config = dict(
    positions='learned',
    tie_word_embeddings=True,
    learning_rate=0.00251,
    warmup_steps=383,
    dataset='wikipedia_en',
)
MLP neurons of a small language model. Each row is named by its layer, matrix (up: input weights) and neuron, and shows model dimensions 0-191. Each number is 128 + 32 x the weight over its row's rms, rounded and kept within 0 to 255. Numbers have three digits each.
After each neuron's rows, "fires on" lists the tokens most often at its 100 highest values on Wikipedia text that the model never trained on.

L7.up680:131080169152099116136167209131096099120129140184153180129069101138141137169148166076097195146076086102136155109140119139182100081108168119143134066107105163123102101157167103144086139116163101086162141137147109141161105133169127124112178129124167095204107105109123201139134060143106165078161176087125085109098131166141164130112131126106097136118107115101111127144145137096160096195124192141092083165102067123127109151110207174093082137108131182099134129155113107180095157150127157100112071113117144178164085130129075098153142184181167149142120117126103112178086135160106174150
fires on: " |", ";", "0", "4", "2", "-"

L13.up168:112142119137111137124139134086146094167100113122134149133152102094111139127079089162234095151140131175198219142141113150182101119142164090132145152101146140137147161144163120101150133087145094196165130129144138139086097126158116143144118126128139086160114108077142150148101123149193091146114144160124124146107141123153129136148091133101173125153101125191119146141089188164112144153077038125134104138154133156148137098192055160156071119136119090114187127117118136166162110088143087087094190062086113094119121122156169192093169133108103141034129151156170051137108131103109089078
fires on: "–", " ft", " March", " Dec", "C", " km"

L14.up680:134191110149183062132119114097058097157142163115150174135153166169128118110115092178174099125122141105155163135159098115146130123149106095145116177099119183185167133074138143167144125133181140175144046102137099094126108095102150160114195181129165167145083104110156099109103145131143133105143121093163099170120135142138134177104193124171195099160099105176168137113134136097094085155096139122040083089136116088106158110156091119099133142125119132086125180141169099128158156132134092117122150129121124132172123164114054114123206157089102088150091122121140099195128161092174102044
fires on: "–", "-", " –", " to"

L9.up512:047083158122109133162123085145097078148137100157114117082187126127134119123065118122150086094195126110171134124129109166167126130131080151121147093139143161114189103096126107133187119155156090181120122099156140169131197096124101152149130199139109159109078181119160199123112064137197181096117160151117137082112121169177143127134165105170152145138062071099127144127128110098037090142183096155120117135131134127127151125193090135096137155115126123080142052063104129104196145115123116063099155166081157084113073149125135122159137117098125119129126120088181136107129152147141134162
fires on: "="

L16.up478:124110182147186098130132163157102129107132134092059104108133100123171107145132074133103115147110095128158150086135103084129100093087123174149160156172124164122159065163124100097082134180126127132203163156110059190075131090110201117114108162101079156075098110105105141088142094166139102131103149119132115097130147147104145174099135173138140097153129052125091094202122144134106046136121149152190095166109113085099149145155151107106131192085148103142151113142104169138067146127150160068142141101101077176120112148175125076119210127129133117142154111093113052174115131136152100123
fires on: " and", ",", " (", "\n", " &"

L16.up483:113144166173168159122136127122106137137166096114108138119182129108156136077160178124084116114152029127115125159163155157156084147048145109165145115171140158194125147153137143120075230137215040133171112129053127146123162116151065115145066092113112080086125138115158115180110102063134149176125135197131132121117188178099120105136159057143114075118105136091111165136104131120131155088076109103123140120119147157129165122125129126162107203142153150119152159112108099107141136126141136144120121133132167140151095110132085157049157080126168100094113103079142162114103107120143128102
fires on: " Re", " be", " Le", "de", "te", " then"

L13.up625:157173118178085112127152151128139120085098085165120148150130082099179129066146094092154139176117106134180178130144142119131073166118138125140127136114117179172064084091146094205134119096079122107176071070108114089108124110141169114177114151102179163112137097096175160095168150108144156128158139128117165143085102150064166125116137124068164133164106099149085148153086038168146135140139181106105148136134161066140122096163112144118154120192128191110152134107180124158141131132154109088100108106101115160170174131195136060105131121119182134124115107131210143173074119163141133101
fires on: "′", "″", "°", " the", ",", " |"

L7.up614:130100174188082164152174124120099111103085093126095173142108101124138138181060142077123194128142115083160114148165137152144119087135174132131110106133134173154155144158142141157124145106137116142163101131086102032180164145113097141193121116125095149133100194091132135119187064078068122072100176206140092099058123200147138124108134103118122136177096174163118129170081119151111133172113134159094072133133111073168095131113174183160095122189132162102151118095104148121126121131185127122144130143113079103135090135116153140152147161159124143121119102141191180145083121131101107058
fires on: "=", " |"

L3.up181:113168150118126225158112126187108128142114068163116128171135065102151067103090148125133087150147125087156152181120109183175112106069109153084091108156140113101136115109157127147110147075127134127155115128119082161164150144190184145143193134142145094115081145119110079119127100085167128099121118105153132090109157117143128120089128136153128118131141099056123160116155133085107093058171129142087136102141143140167097142190154131146138129120131104103165137082128153135104146086181235171151182144091157018117103134067151108156098186127104173098118084109097122143145122189127122103
fires on: "M", "D", "B", "S", "F"

L3.up166:131135151157158140131085146176148119143083080101121137190092102178146079110142188133123090112192062130126147139090120124147121163133097118084134084158153113122143057128127111152099185126098135152113170118112067151131145107183183139097139152195096085106048151108155166097121096057155191154109117137118168081116140163134106139097136140175106085136115103055116141134174116078137118096133106114138153070094175135119090170113150112174126212121127075131158124128127102141095151156155188172098162166118176078134100169075110183112166127127102072147101061124119119149119149146172146126
fires on: "-", "P", "M"

L11.up288:107078151133114095097083178122085098122133170158143150090190169128172112094163104112167109123129150091192165178134096130132113102086092207123115102088155107188121148086193108173122131107197173133150109161121092198107107120142103146134132188117124171144108121114127116089132161113137115149090146054144061125111138116083122168155111159085187155163148077081140138161071132125087061112132152128131180139114127125134114133181105133114146154083139127107136121121133082167107127118068091090141110136112108164153145099169143034146164150129135166196135123081105123108077149137160087058
fires on: ",", ")", "\n", ";"

L12.up501:144085143129175120071138095163038144063139106063151092164137109139108150153140144129155135137122074081182192096150134136167140128166137165153101098154096146126081161206183115127138133117130131102160090091185102209115100136123121116121124167038131152087102112099119135133134120154132126118084123088106169168091172138151123123206152086138141103121163077142154120166076142201138136114184143081127105130153161124172151077121130129173079165164153130118133100123141146175191099096166056078097169104109102116151128191112122151170127135119158147136112125076161096142141099104106146104
fires on: "%", "-", "000", "th", ".", "3"

L11.up557:056075145155100119135240161141103126108175072091111172164185160150159116103117121093134171151133109064166148132139132106166127161112099255134127100150096145126111101204113129118146068143096059139170125120138182123092125135141119135145097100122163145110103118120156125100144155159155143086127137075101125127114124162143113132092098112160149166124085176145062128138089102136119158194108127156123094172129069068080079084111080132081126211127122110131135094098132125095124129069154123108140151076116139126121106116175115124142173150106108111172155150121162134192148124107125122125
fires on: "=", "-", " (", " 0", ".", " el"

L11.up698:075117157138061043112164147097177123121144063037137091162214137097143084130123051106138170139099136086097114147155121119122098123146149168115149102207135144146146142115107104107110133157164075180132123125145161102135139100096092118101093136119127161179084166120108112140172136123163177135100160090158116102135155174141119117150173140116097178167135090128121161152145131047145117183119093130150163127092121069141183125100082117118069135144129104128135087106118155129170140147137042091138101113157096112168127095172097143167148116124172142198134124141186092161077148183094143136
fires on: "=", "-", " World", " a", " six"

L16.up127:178140157156112132159151104093113112115133141125179107116113160121131068136086121153142098104115063123070108153167138124235094113089090131146171091162123161128173081115151081096136186158159124118123117092094175113128154114164142135093110124125078079149132155129103094100220073118185109105130121208099062159137160147172158129135128108110140076119135152084165155136130117100093138123094090180085150160138175154107109130152160102110083180160124123070170146078172115093156122101125136149133080084150118037154148112160122129107107124184096126145106072191091122145151117184127159137
fires on: " be", " Re", "ta", " pre", "Re", "be"

L13.up17:148078089151075138169096113132167163112119133108135118068156131133120182160155103154141137091113121091124156134125118119135177132122102188137158092145123192111179145167137144088137077151098160101121123125165148195099133033115122142155194164097163143162129117127102096204163084158138230100087143117121146092123099118085132172115193097097127120135070119158145127163116128088087118048123176134139106190121139120084054111099069141129149149080179118105136123107132104174170170140151103065098164081113125109158155093127164130116173123130145092160130146133138089116078152155134162079
fires on: " and", "s", " of", " (", " in"

L13.up199:076084139120139135234166104123153140099051122112141163110126121126150077111113148125150151131143099072138145111129155115145115165145118115110110145137126147179158107144144119168148145120158117132158070095094141147062132094093207126164092192165132121128115132135105175126138113064173124168039119087128152173088092174155164172148182139093137145121088137146191138214097139137094100157148141137137125123151103131086157138209126129107057148162114144092085102133159173125109142142083147160145110138089118167211177077150148114105113086064120098158132128097139181157071129123132133116
fires on: " of", " |", ":", " the"

L10.up187:151091130193178206147157072086100132127097105120158094146104123116149151070149103128126124109201041115080145175182129143155098121119072105122155132136177145176160114153126123119153165120121033137132140113070144081155099156125126131133068119143173090121147160112136094137187076045129107137062116157094095151130159189119176136132160064130131091147158136118155154133127120125140137118089190130135123165162145141027153127133185112100133184091127091117136195150132106098137128108099166156126103121147137142185145123166085125108134068119127117119085138089134186127121127164096131108
fires on: " and", " Re", " &", " Me", " be", " what"

L11.up518:132076170072076186141144121116143145154169141094120105121134133121134140135106117075141183127134149115146122162162125124126095166172149138127114105117176168142119138162115127154111076195112102159082116113140163121162093073158097145106134169056178154131171128133195120146147051143121119122115154090152104134130104087120113167141174092172073073136075156140065139161105109118119123192135110109069111100095114129129092119171056113153124123103144090140124083102149133175143148175115140089077157095153111113165113105079119111124212127131128033190126180197188103140086169137101168127
fires on: " in", " after", " and", " as", " under", "."

L10.up601:102129128146147087108100142170126127145123108056068123161207159181144128185139132161146160110166127097162102136160157141106134132139158144167103040170110110150182172135119109145111128129141057104130123129125148137108143170127116161152103145102191134120079119127106119169139076203170193065089165108096115167119112140119134119151150093078181036104128086151139164161075118127065111107073095143094071168100072095128130158125159152082102170125108146106128162121106135145139124108130104097141111130126096098134116109167142181170183135113127099117141100126156044211115119107107072113
fires on: ",", " million", "000", "-", "."

L12.up727:106151176157104163090145133150155119119106109109104187129092195055136172152121142065152096129168147109113139146118071155122113119107184106135100119108165145154125077115119129141144107101199124083183134117116079143082045140155155176112187138162068092072103074111157152174187162158100137159152163076167065054130147139135138151097130116109101150127084140060147127150068086128089096135172156099126144172120098066162153135177133131117151139140124172087129103098170127169095140131173108138123121152164152078123126134144186133131135141135154134144102106106171077213084139129153146135
fires on: "r", " of", "t", "n", "d", "ed"

L9.up6:147115122112116151123132134119150121087103111208102102101086137142118057100102147111131083109135108151081142187159155146132158123083145097158124156121130155138136156130141131097147162108133175172165115079111114117212132117131060191087160145122098118160136113119122127141142109114122163154097133071103179114135127109102136139118213074103095065138119130196153145168089116172083105108185177104146097113095156150161135109164037116149119176109128147127122079102153125182170131102105122141066121180159115096160131149084148056137108074083161136170114114187184144034114176106133106108
fires on: " as", " in", " use", " NRHP", " at"

L7.up267:126135164192109142117143157159143118111077126137083194146078095086142218188123142108116172159117110064104165114158158129100116120090168106134062102139162143168149057143137122139105141166124060118158136135117060075126132140171168162172143127153119099168073175107122117096158107103084123095166212176111098084101124161096110145105113095100112145137104158094134104168152121137157155183084157140098083137111105116153046119097229171133088123137139192117130120154124158129085133148135138144153116152094142121155101143108125167169118218147120134103124149111167140147107105165116097104
fires on: "=", "-", " 03", " 04", " 13"

L7.up410:124120153196074079121169157154074175121098118137137181137108036127166126176101160164134173120083150061089108097119137123141109118130158120159163101138091157123125098148145145143125150152103099120154154142159171085132189153142135111145108110204125135160104168108120146110156055114117159110154132102127095139099147234135127157105126109092109119127147159087117118140146103101152127154100104159119088128119092012082138138139187142176103165137121145104155115112124177159095135123149178124146052158079147131124157149064110208132145184130169102148098070142168112194127107144116137100
fires on: "-", "="

L5.up32:165129141204156150134160179146108115094117116078125173138116107144108152134155130126154114132127099141166165127164106131112098123086147111139072065127123161137169150148150111088105119121142106149129108072175174113135127119169148155115124161164111078101044138107128176138147127106083182139122127135117064106092137148122122120186151059146101075138121121157191049169122144132133126151107180123101066120110090065087136104168173142150043164187119174106117115113159132155089147152146120058074104154145125147180100125171143187123176168155153150230103141109129108163083156153123115083
fires on: "-", ":"

L4.up171:122126155183210126123127174143115116104137138153047154074156074151124100178112119115157112127126132147185185146177096154119101142083093135086093124119145146120093106087149117121115153120148142155100135112141126104179128141175176119161161169129189150139162121100147145122103142131110130070135141076087092134136132100091172205133161098096141147178103115184096131137127108105069061091145178201058081133094120140181124105147168171088083119171132134081137143100092102162067185175134192094086144162169113152134092083139148094139194144158139123148118157105146120154088141156138080100
fires on: ";", ")", " (", " |", ","

L9.up665:090116201106112115131175168113148164126132092063140080168137100126118085134085080130125141098169113115131122120131108134160115098127051135140154132180091136137172142125117140108174164138161058132145079105077133136104087172148057096214151130087112159129119116121126107149171111122106074118105145175096109155138198099173155145167124102147098071133129137168150136158124136101093114090148077111158078147133066140134125111142139134095140171089157084124159109152077143124223155119128133153160139088119176100222059144139130106110050101168155126105148155139137088119132148121128049101
fires on: " and", "/", " Jo", "f", "ha", " Pa"

L14.up214:138042137132134107142218174135200140088080067071075122117181141106119049111120132108146115137152154094120113162128138119135131128146122164123106155131122152199093163171119111105178156122131085152138143072168128127093156113150139111167114161124096154150124126107119079119118171167128222157114163090101128117113152097165131104121155159066115122154116174125106149164128100158141086109128097149120094150117128105123073150212092154061127170134111104086124083084216100148149135058181124091070135160154132154170132138159144155137135149150144077176127105195134097134096127106115117100
fires on: " |", "=", " =", "-", " del", ","

L7.up440:169189130213177135108109184184127138118137123108123113087116137141131124114091140096132112087179080114176204146208089131126145133130127121127125116095107152159171123112153104108129114133092151100164122029152098133077135170136184140111107139188171129091122147122072111143165083118151133106158159117131072116074150143185100108137139050183084124101146133139141090160091147100103126123132114126162093122135107079020130141155140085094112128109144142116136154132164195138134165181168151107135131139103097166176106175132149199133121136103160121137098092134156108182104170162176088083
fires on: "-", "–"

L16.up488:161196082142133127141141127112175141099132160109125179034123125089104167135181132108144047117178113148164125106143052171147139100160175122121121146103109173176106111106215079102178175117132111123166091119125097095123127122161150166166131141109104088176095150089143095139151088105152092145158103154156106176134176093130123132137111122111155179135152119084135092157090073128130113111099113096112107111124107111144139148179149179127095127148139169107169113103120209122118085104151110058135195114113109117197137145184156131115170148152149177126092127117174101130098103151106030078
fires on: "=", "′", "-", "–", "°", " P"

L11.up249:129154103195108105175192082122175128111105058111162129157130107164113107075112179092141130131143111067168170119126127132218036134165059148108166075171093172123129122178154107099107125117164139136128098104083158131165143138113145115217135186103118140124164135113153156131123115136112155089097098142155128118103112173108159127169165170107124166130131159137169170185126107166016164162161132142139151130095133126113143084140112134110060157165123190126129071091123112135064134134140100128146160110134097188097140073165176093114135138090089129130120100133113170119112103140098103105
fires on: " |", " the", " +", ";"

L13.up328:075148119098139090138178133141137113183067168112127135072197135117130132138041122149192108134125135136183193140136135135183078119166105096117132148132136148170161141104215091156160097159147141168087038154165138117111122111194109182127100150147151111180130112100157121080104099132176084094122168134145070197112108129115153167141182130110205146158069128150126182134090154147076106161107088142128109131113136123123098104166140147112071080167102187113144153092162123115167117127135096091095144097114123122131153150178062158158120120083127135136090134152133124176151121126117107073
fires on: ":", "°", "–"

L6.up255:184136110226175117088130119166167103102174108100121119110116115132099187154099156123121118133143070107136212074187123122138154109092147169083098091162139189131161114138158146071097115162097119136172036079130056097117097184124154126159108165115121123134123173107091129126125066123138116107110150083099095124116157164098128136104124148163137112145133170108161112158090147128128119126105199160137099135109091085068116150142163120126113190085142162125115114159126145140090137151197156113183114134109117128155095090139186189161122183070112139130125143067133153119106079173165062119
fires on: ".", "19", "-", "/", "23", "11"

L5.up334:163140186173166129163103149171138150150141103130151119132148107154122091175107170114129107060175092113111201145085117123172075142134083139065177117132106148156163087140152110175117196154101124129087101123087061083111136101111160101095165142133116142113075180104180187090108051135129144152171131150102139145106178185132111134094131168172168109136127145073136089135133154135084070120053112142121098114153128089118099198141188127145074178114112108119156132145163154098121147178143134111153117110105110117129148173141083149085119165078096114190091104119062092107110142174170108111
fires on: "-", "rou", "rop"

L14.up302:130179127099113137149084120149151189127165098148144139098188144095134109175150114117145026131125116163099159148090102178193091129111104167158121156137139158163168107058198080118154173137153109122148111144110102126146129096104124195160105190153148102101112132083171107114066114067154057138143124107141122066125191117083159140126132170112194141126123109157157117133100101156152059170118167105030102123111137103153142151166107160120112156166162116081137133156106151125074151071139132146114192093122150108133130100121120130085169084143160197144106148171119152137148084089142145139
fires on: "′", "°", ":", " as", "ert"

L16.up9:141124129106115176166164176137115162145109112096110072084119111103093129175105141168164139099124109100113103070174120147130102123199125131087071109138137129123081130172157147177087167147138121159160076094115175095119108159187133069115169133128098157106149140087157175175157130115073103109175153129072129140073140125199113130161140092213138124191098123157109135130107173163091075110135117125176089128154136145130132096114165167101097136090098081101119084096115162122118152140136155137144102107144167122225120119089145148203070121112151144173110065118155102152185160108147082063
fires on: "-", "|", "/"

L3.up371:139087160132112164164088139184180131146100081122106078159115103105178113127157151175151093147147078130113132087112114151125133116095119143127132035202171140100112096122135146103136159113132146134157132113145073101150098117153168147109141154156111091140119180119135065124116119065180162152154123151111205093094090083142117166039148109128132085148127135063158111165119199121117134127177103151121154121121156164181108131134099107199127153114119109125138108129159112164091155120145235141074139123101120018147130163085183090128147117056112133144116076125098135094137162127153115149
fires on: "P", "M", "J", "IN"

L9.up441:098128211135121123114157121120150135126107074146041145123111134145103103081148155137188123097125105169126131120185099136146155115136146131134175073102120116137142189143135164168204158112128071126100129103098078110079150138121121139180126117142171079100199165125177120147156069124108175116108121125107111147113150140112132115091120112143137092163082140131113150172092113048118107130142106166152046140111140149172081128139107185152107190040118087128172107130093111122128167127139109113090189077125121118143109176121081095128164162137102041092123130152134084191101207148119104157
fires on: " O", " Ca", " mo", " fo", " co"

L9.up615:080082128087143124096180090147166130100145130171131142115149155123150148162105143139111133089163166078118099134136126140143096146148089106114150154137145189144121087146127079131091161081170109160104179097153110056085117108154106154212090189149143097107155118125147156083141175184176134083150131148138101151096121134119126163170204098114191145111122193109138098150075086103121130163121118180082109159103105124110190164131112158110162182121133072097125102145153077201130130127064119146093103153198099168191118168144140100094155156070155089171102116126132134164069133139099082104
fires on: "ed", "d", " described", " just", " represented", "ora"

L7.up432:165109120193083159151160134120076089116132113175122185111065085065133122161091165101083168106117138073143122105147133122143121115149159090148124094119169163134144085142149158106110150099114082165142124143085065057148133147163121129214111136158101147137083184119110139102196074082108163070111187168124102114070121217133125138120150087117107117158123169148134141192136128143112103174117143170099059156103100086169106152097165198119077116152127144110124112136112123144091132162137105116156111159131097161209114138116120159145110179162113125090117067122162164153091108131112117076
fires on: "=", "|", "-", " |"

L11.up697:065083081095147135095181117166157147117086082172071121139161104169175137136133139153148117121182124027117129133139150160115083211104061135069152158134130154091167153102143124148117159129115168110124141110133128100030136128124180100149112182141123095130168138115136136227152140119073132105144141120088094083128094159075132176138136136109131133164148131129146135163122174141118112167171146129212151171124165135088087119163128160109123164157107072120116145124135101119138160137078151147113084137136143113153117110121149070081174198142105106112077056092133134129106102166140065137
fires on: "d", "ed", ")", " forced", " ended"

L6.up238:113140141186122128099150136165097103114122112149098158153153142147113111085075153125146105095134119112159145146156106120121130100135109067122154126061113124116144135129132119127140132108114074194126086074145130083093159160189192106132120197144127144101093116122142125147160118117152178085109144113110096161072159188194116111122176088188166155131116116120193094118125114155085070115110086172097068098158109129069131168248112117078113181105101103113130145136153149112096162160092140084157085172086114128166163127130130128116113177124137105195092103138221121194108176129121111087
fires on: "-"

L14.up114:143163106212152104109184095106075146099133122090170110158192115103079165086091130130149066145191101153181128127118069184158111134143155162170074122127112163148135136119136131078187119093150128124134052111152112183107122173129123098160118129141086144111114194101125109169175110101166135113128132140130103186102233160122124109196121158128119117106137086134138161175169107157112133144115118100133045151104153073135103115169132155174080158139130123109189078142137093143158127046144104087132149104112158067176072128119128109112160150137099136166122144101166135108095123149136085118
fires on: "-", " m", "%", " h", " P", " M"

L14.up763:149099159163120089117120097185127151119133096130111063142139105156107059124090143058140138120126099175186069166148093151167117113097123117169186118145148104134142082144151116190101187066094043151140119074061135155158135173126136116145101167094127121113110127117153111152129140114104187079052146108100089090116140113160106156150133110170138067147153157125145155121148154074129101141097133161141132138108102103180139159132100138156157092190162157108150131134119159179164170078168187116108134170123123134139083138094157097159103148081123168104083111144086140239110158151166101097
fires on: " ra", "rou", " tra", " mar", " ri", " bur"

L11.up352:139108136144187122130123160134120106166065144143109142060144108167125098090075201139141118127114128144179141153146108172105055137158081095098150133094180123132133151136120134126178063142134089159180072129109137197179147093116150122134153106171173151128140117125170116118114088127074180078114175143105120117106111120149122177178191151132113093122105101097170118146152131139167127108124117099126154134086118085119115150152108112132121107086123138107145147113159217149099151100160188159088128085147096000146126094135084128123117117082099145126105108153165173159081175188146167125
fires on: " for", " Wil", " Middle", " For"

L4.up278:152141185153117205142166137120078108102100109234114111087082117209169155147129148154113178120143100151133123138096123141197110166124089106094160097066145152104118117154153131127140175086110118119133119108127023086132153137148141107177145146171158139159155162100109113084140073085031143079100113135157111139096115142174122114155147120189126141142102105141192130153135135117108090104127138170159123118192124122112133157153114130108161166125137136111144123109082144105085126160145197082123135134103152126177100106110100151099115141138146176120110087141100129155060118194111075038
fires on: "|", " |"

L14.up243:133113179122156122117163157101140129163101089094100124091105087208142087160113117168148125112138038139103150103136158133107126121131135120140134158125104144069106096177188132107114226170167119157119060110160128118131121097151107143130181152106117121126111151097154153129154092084093094133177110180092122122108105142189158167083161140149086112161084097133130140157074152110090142085122103168152114141182141096133097116177141161153147119144112129104139073118117122108133159126124185109101153133103094149204142107068103101104115052171078139113130138181143162121151158201184055041
fires on: "|", " |", "ici", "/", "iti", "se"

L11.up658:177126144158087129147138092109140125087164106165165179118146157135134130137092152108140024096160155130129102142123164183137128104103126116122109147156188152145198104144146134127120134120178141223140153074181118140097122115137076156178130133197111092128127153110122176116148099160114136174128116158148151172102119208158138120105205085138167071155066162104153095130122106102057114191148155159068105149125136142111136185134098141139041125104126110088128088061105075141179158137114124117070104121171127090152130138103146095133099153115181071135120133084155122112111088102136106114
fires on: " to", " at", " as", " until", "="

L10.up673:129130089180128105132132181116141124150121101130193110107138112136189089100085143119168128152153078098162218143183147140137108194068156123163082115161109207109171120109161131147098077150102130165151094121192194133076115078139170138118128163105186126114092107096065146109091149178161133171105173147129100118115147137083140184169163134116148140142108150193118170179098118117067079137098166175089116161100096125080073103154184124115082109179108177087142135122136107191171137096146105097106153113128105152174151103199125121131124114085138093119122091123121124115104117140142100104
fires on: ":", "′", ")", "'", " 2015"

L12.up189:005110226156128194035160148157123105132124122112109154079183147091123153114078135167145150100171087108094129104108117173135097103135130151148111139178104155112135091147133123155146089141151126160112127102120106119132109135123116143122136126130147101051116112113137092203143137159158158139167172124105101099123159101128138159101153105148096127146128151052121135164106099136148090126130150127101110157093126095074101188183168132107086215067127124122131164130119103101119207149129195116143069139145129149135105186077089143161142163142214090150114106099157121105106094093135134140
fires on: " de", " of", "in", "n", "avi"

L11.up184:143124105177114104133105149164190127102117133155114119107138122109139148120103149114203075123109118083134204153177069125181149074118131094155119158139139127178167148109175108153128129109125126123117053053154019096111109100199146111141101142150116109149150134097156114141207097141215117076165168208058139155084149187180112113128111101131128126140131110128148110130125123139083105127124132134112093117106071149090150140161167140115048115145170100108162115118166181124142143150088117087114083126093129112148139178102136129122173135069142166160098107124208102132141141132138087125
fires on: "–", " down", "-", " out", "under"

L10.up62:132146162157124123133166101148079123110111042154107155134103099126117180119142144086116173136147139120128135114154114124155117106115166135123148154147156194175100073117143116120104133071154155129124088158126118057154097117145159067128125113028138140143102145071121102114179115125101174054152156172129103137060139170114117093114135096141099138134141174106038120168125075148137131166153174132094114144131108096233085128129148212132122126148110146100151153106117131150156135162138140080124146099095163133158102134159116066095088146176205152105122122091220156143112089183110155125
fires on: " |", "|", "°", "  "

L10.up1:101089134065138141203153144123130124142135101146160119112131095097090120136118083113100104140167115115091103149112146197166075113107175111125167110120103147123172060105169092081145151158156104146127128122087162116168095083160093109144167138136067104133124122120168148132147096118058080108160123121112135184136140131143148143156135105168116142144053133163156104121110135088133126151193086223160134140154132161126163100130160173147137148177134142079144131150183122127170136058135180162092125059141138066160122221112125119067118061200078085090109112109152128144097191130137128127
fires on: " Has", " than", " be", " being", "be"

L5.up312:123148164132115102115138112132089150097097107140131149180145133092123100114096124120172120184151119172163145141131098135141147082117119154159072132110123109140143140138119138157150173117114064157117075124127138112050076106159162094197123172100104145084169138111138103141141079117108160139095130084080118155115155135105147068136120114075111104190143167121171131214117132138142069114154164108106106131139081088116099200199150138126050173152148142118149107141115140113134160047101118111149121134126161165149111145176098082114192170144164061163106113100153090141022187187164093136
fires on: " (", " ", " m", " P", " O", "."

L10.up637:129092138151155146118168132119115082132175101059085176121189152137097142125147134146102130117170124146112093101189075126161136095121112155114116127113087164200085102179159128109178145088127131080177088097112109091167116130152166117137096140073164089099151113102126083144141104119064120076090112150110085162095171130127155149113112105100141094178122158142163122141128102144161153095106151179099101097099089121198118069118131180157104232138121099131145080110095145139100138087212182061121116094137130164144123077171114105201137163141142201145122116128163131133125143086131071094
fires on: "-", "–"

L14.up483:126122121084145148109113091119093159130159118132140095160084157131099121082110188154129127132168104127186116094198158140130156159128146136159128060105162111166093122152142133192175145128101142110163105092098078134049106141156100119173114144140076089116137129109162143149179064104143123185076114099134122117112211131121134121177097091104125113167183115131157116175046116104162124170167141125151084095140126113100060167152082209167110161111127145119194115091099083133080139067137101113115162092057174119167176141157159151128137130146094070145112102120199133172130143109128094138
fires on: " that", " mo", "fo", " Fo", " fo", " which"

L12.up308:173114133127108149128066141191146163121104076120088138138141126181096050097113113122115042055099153116129128121115102133138114161044081128137176155146132134145157096190105136191127169113128144164133097090066109145134129124127161198095096154157099126089100135110142146148168112072114179151147125141087119065121142179098145164069136151183106106151173072099192119127127081097165084152155152058157137116113123124126137161167142112143163147164115129134121107107153171113092166143092111162088158167106124135166133172142164132163164165104045106135076088080110104124151146139161157083
fires on: "-", " ran", "pp", " the"

L9.up130:137120100151118132183120106164112089110104128107101076101135068139148119126119178127124077103157097101204174133115107142154111115063102143108191131060186135149207183150154122106135160112171159102156112121138150083174137108113135174203123129138115112119153133116152156114148132075061117134160129158123152094099092145127166175111158182122066115172103141143125132128167149138034098117115127090218118095154121098098108100176179173160094104119108182117128092140107121125061135185069152143034130130127107145149104153160130089139141065118110173177140131136130162134144142145108119089
fires on: " |", "|", ";", "-", "ed", "ept"

L3.up767:147120122152114153152074163142165074112132173098096189096098175200157158118123172158160096113145117161123169110123120122102137131078136056083178076138159115097157065137141125112155129221103119129127103116129084153137127092092200166128120149165123072096132126120161115136133123123110141150100155142106181089106133164146116126089146139109084111147094093142118068166169169086122073114087124167145132110140111110118057131122144125174126188084133087128134143112175094150116135121101203151081077159123149082123177166151120208146121116125144099152112090094204128147047180130142141168
fires on: ":", "-", " of", "–"